{
  "num_hidden_layers": 9,
  "hidden_size": 448,
  "num_attention_heads": 7,
  "num_key_value_heads": 7,
  "head_dim": 64,
  "intermediate_size": 1792,
  "vocab_size": 2048,
  "hidden_act": "squared_relu",
  "norm": "rmsnorm",
  "norm_place": "pre",
  "norm_eps": 1e-05,
  "positions": "rope",
  "rope_theta": 10000.0,
  "rope_fraction": 1.0,
  "qk_norm": true,
  "attn_scale": 0.193,
  "bias": "none",
  "tie_word_embeddings": false,
  "parallel_block": false,
  "extras": ["capped logits"],
  "init": "normal",
  "init_std_qkv": 0.0245,
  "init_std_o": 0.0245,
  "init_std_up": 0.0245,
  "init_std_down": 0.0,
  "optimizer": "cautious_adamw",
  "learning_rate": 0.000564,
  "beta1": 0.9,
  "beta2": 0.99,
  "weight_decay": 0.21,
  "lr_head": 0.00353,
  "warmup_steps": 476,
  "schedule": "cos",
  "final_lr_fraction": 0.03,
  "batch_tokens": 32768,
  "max_seq_len": 1024,
  "doc_mask": true,
  "train_tokens": 266400000,
  "max_steps": 8130,
  "dataset": "wikipedia_en"
}
MLP neurons of a small language model. Each row is named by its layer, matrix (down: output weights) and neuron, and shows model dimensions 144-207. Each number is 128 + 24 x the weight over its row's rms, rounded and kept within 0 to 255.
Before each neuron's rows, "fires before" lists the tokens most often just after its 100 highest values on Wikipedia text that the model never trained on. A number after a token or word is its count.

fires before: " |" 99
L5.down1004 [160 149 148 112 155 133 119 115 118 121 171 173 102 174 104  89 148 113  96  85 147 112 130 151 115 118 114 125 154  75 104  87 118 141 133 132 105 154 146 189 119 130 141 103 112 162 152  79 133 111 147 196 137  96 152 129 141 151 173 156 122  91 172 101]

fires before: " of" 63, " |" 12, " Mi" 6
L5.down285 [103 168  97 117  78 175 173 166 115 112 134 164 103 192 147 118 123 184 162  98 167 141 179 144  97 134  79 120 148 126 139 105 139 168 139 117 156 113 132 151  94 124 116 131 110 135 139 156 106 119 112 112 112  62 112 150 107 112 144 101  65 122 162 143]

fires before: "\n" 34, " He" 9, " It" 6, " The" 6
L5.down1599 [107 116 133 113 109 190 120  91 125 143 142 128  83 123 101 134 149 136 149 111 147 146 117 131 113 106 137 140 126  94 178 141 103 146 169 137 155 108  87 142 136 102 166 127 134 151 106 159 143 107 142  41 129 135 127 152 158 153 149 103 120 162 145 146]

fires before: "ce" 15, "er" 10, "ke" 7, "ish" 6, "age" 6, "e" 6
L3.down103 [141 114 111 123 132 162 126 104 119 119 146 134 130 127 124 148 101 114 135  73 100 147 116 128 136 118 122 112 129  80 121 117 170 118 143 127 138 113 152 162 132 119 129 130 139 103 140 131 159 118 143  67 209  89  89 117 132 118 162 151 122 169 136 144]

fires before: " " 20, " in" 16, " place" 5, ")" 5, " over" 4, " p" 4
L3.down1235 [134 151 133 117 143 168 130 108 114 120 151 180 120  95  89 149 117 168 132 163 136 107 100 123 104 123 139 144 111 156 142 165 118  66 145 137  87 150  97 184 170 142  62 151  87 144 139 144 119 128 107 108 174  99 165 143 111  98 124  98 131 117 128 104]

fires before: "p" 31, " P" 15, "P" 10, " p" 9, "pt" 5
L5.down1667 [125 181 160 110 138 110 135 162  94 106 116 127  96 159 130  48  94 127 158 128 136 133 146 134 145 143  85 130 102 120 114 159 128 136 121 120 117 139 123 152 136 119 121 111 116 169 126 110 128 117 119 139 125 115 131 162 144  85 131 140 100 123 126  98]

fires before: "er" 67, "ance" 5
L5.down1205 [156 138 119 137  98 158 147  94 113 135 126 138 124 157 120 108 135 112 143 179 143 114 147  88  92 132 104 168 149 142 124 167 117 151 118 108 112 120  98 167  93 142  64 151 137 188 133  95  99  91 101 130 133 133 151 125 113 138 157 128  74 145 161 135]

fires before: "al" 22, "ity" 12, "i" 7, "in" 5, "}" 5
L5.down401 [118 145  97 167 154  84 129 142 136 145 108 155 110 110 146  82 133  79 133 131 147 166 138 108 154 138  97 164 115 180 150 167 168 102 117 128 113 134 158 112 156 145 133 147 101 144 151 117  71  88 126 111 143 109 158 122 119 101 192 114 112 111 165 114]

fires before: "P" 21, "ba" 7, "br" 6, "pt" 6, "ph" 5, "42" 5
L5.down637 [ 96 116  88 155 104 104 123 120 103  99 148 124  95 127 110  82 125 121 103 108 163 130 142 136 149 118 127 122 118 149 131 131 154 121 170 110 100 147 104 101 102 162 112 138 119 148 130 104 141 109 132 137 136 115 135 166 107 165 114 141  92 124 134 162]

fires before: "ant" 18, "ed" 17, "ing" 7, "ved" 5, "T" 4, "st" 4
L5.down1646 [128 140 126 101 152 155 152 129 129 104 176 108 101 158 145  64 153 118 131 147 151  94 123 177 147 223 146 157 162 137 122 126 110 160 151 134 108 167 120 124 130 163 145 156 128 147 149 117 123 103 127 159 167 147 147 140  76 135 133 131  92 164 146 110]

fires before: "w" 48, " W" 9, "W" 8, "{" 7, " w" 4
L5.down1166 [123 148 150 114 157 176 158 147  67 138 190 134 114 162 120  98 145  99  89 126 165 120 125 104 143 110 115 185 107 134 131 116 121 177  98 117 151 169 127 141 104 107 120 109 125 165 114 119 102 160 171 137 119 133 136 138  90 128 122 130 103 106 163  98]

fires before: "n" 42, "in" 9, "en" 6, "g" 4
L5.down209 [110 158  91 139 162 116 150  97 140 150 115 117 108 173 115 110 131  98 107  96 134 132 121 142 173 104 137 133 123 156 114 183 133 162 122 164 139 174 129 123 117 111 102 118 136 134 124  91 135 144 152 126 109 133 140 136  91 121 140 127 110 110 124 118]

fires before: "er" 52, "E" 21, "th" 7, "ter" 6, "ler" 4
L5.down1469 [ 83 182 124  85 147 140 128 133  96 143 129 104 120 166  84  71 106 110  95 128 119 100 132 161 133 139 134 129 159 149 146 133 121 154 157 106 134 151 139 152 101 150 141 121 101 170  98  99 140 141 165 156 139 122 148 165 108 142 148 159 115 210 133 128]

fires before: "ed" 44, " by" 16
L5.down1624 [ 89 170 175 100 135 132 129  88 152 114 127 124 113 123 144 127 116  82 137 135 159 109 162 123 126 163 124  93 173 150 135 104 144 133 102 123  96 131 122 142 157  85 160 111 117 109 113 133 134 116 124 140 136 109 136  92  97 105 144 129  93 124 147 116]

fires before: " |" 23, "al" 15, "lo" 6, "Species" 5, " ==" 4
L3.down490 [116  99 119 182 114 142 118 131 102 119 131 155 112 151 110 147 121 113 129  63 109 149 127 142 109 122 129 134 124 164 150 124 174 156 122 136 115 120 133 138 134 142 126 130  76 158 148  70 179 119 151 146 111 147 142 133  89 117 116 120 138 151 165 141]

fires before: "it" 31, "am" 7, "amp" 6, "up" 6, "per" 5, "ot" 5
L5.down162 [104 167 139  74 118  99 171  83  93 119 158 143 111 156 152 107 131 143 165  83  95 144 146 148 122 133 119 156 132 103 130  80 105 153 111 141 152 180 142 137 190 142 135 116 121 150 119 122 112 136 130 132 142 136 145 125 121 140 158 142 133 171 134 109]

fires before: "\n" 39, " was" 6, " is" 6, " |" 5
L3.down329 [163  97 128 135 115 138 129 103 149 163  98 109 123 102 167 133  84  79 110 163 125 103  97  99 115 167 124 112 182 120 128 173 140 114 122 127 157 104 122 151 152 168 150 122 168 132 139 106 121 159  90  73 139 150 127 145 118 164 122 119 100 159 137 169]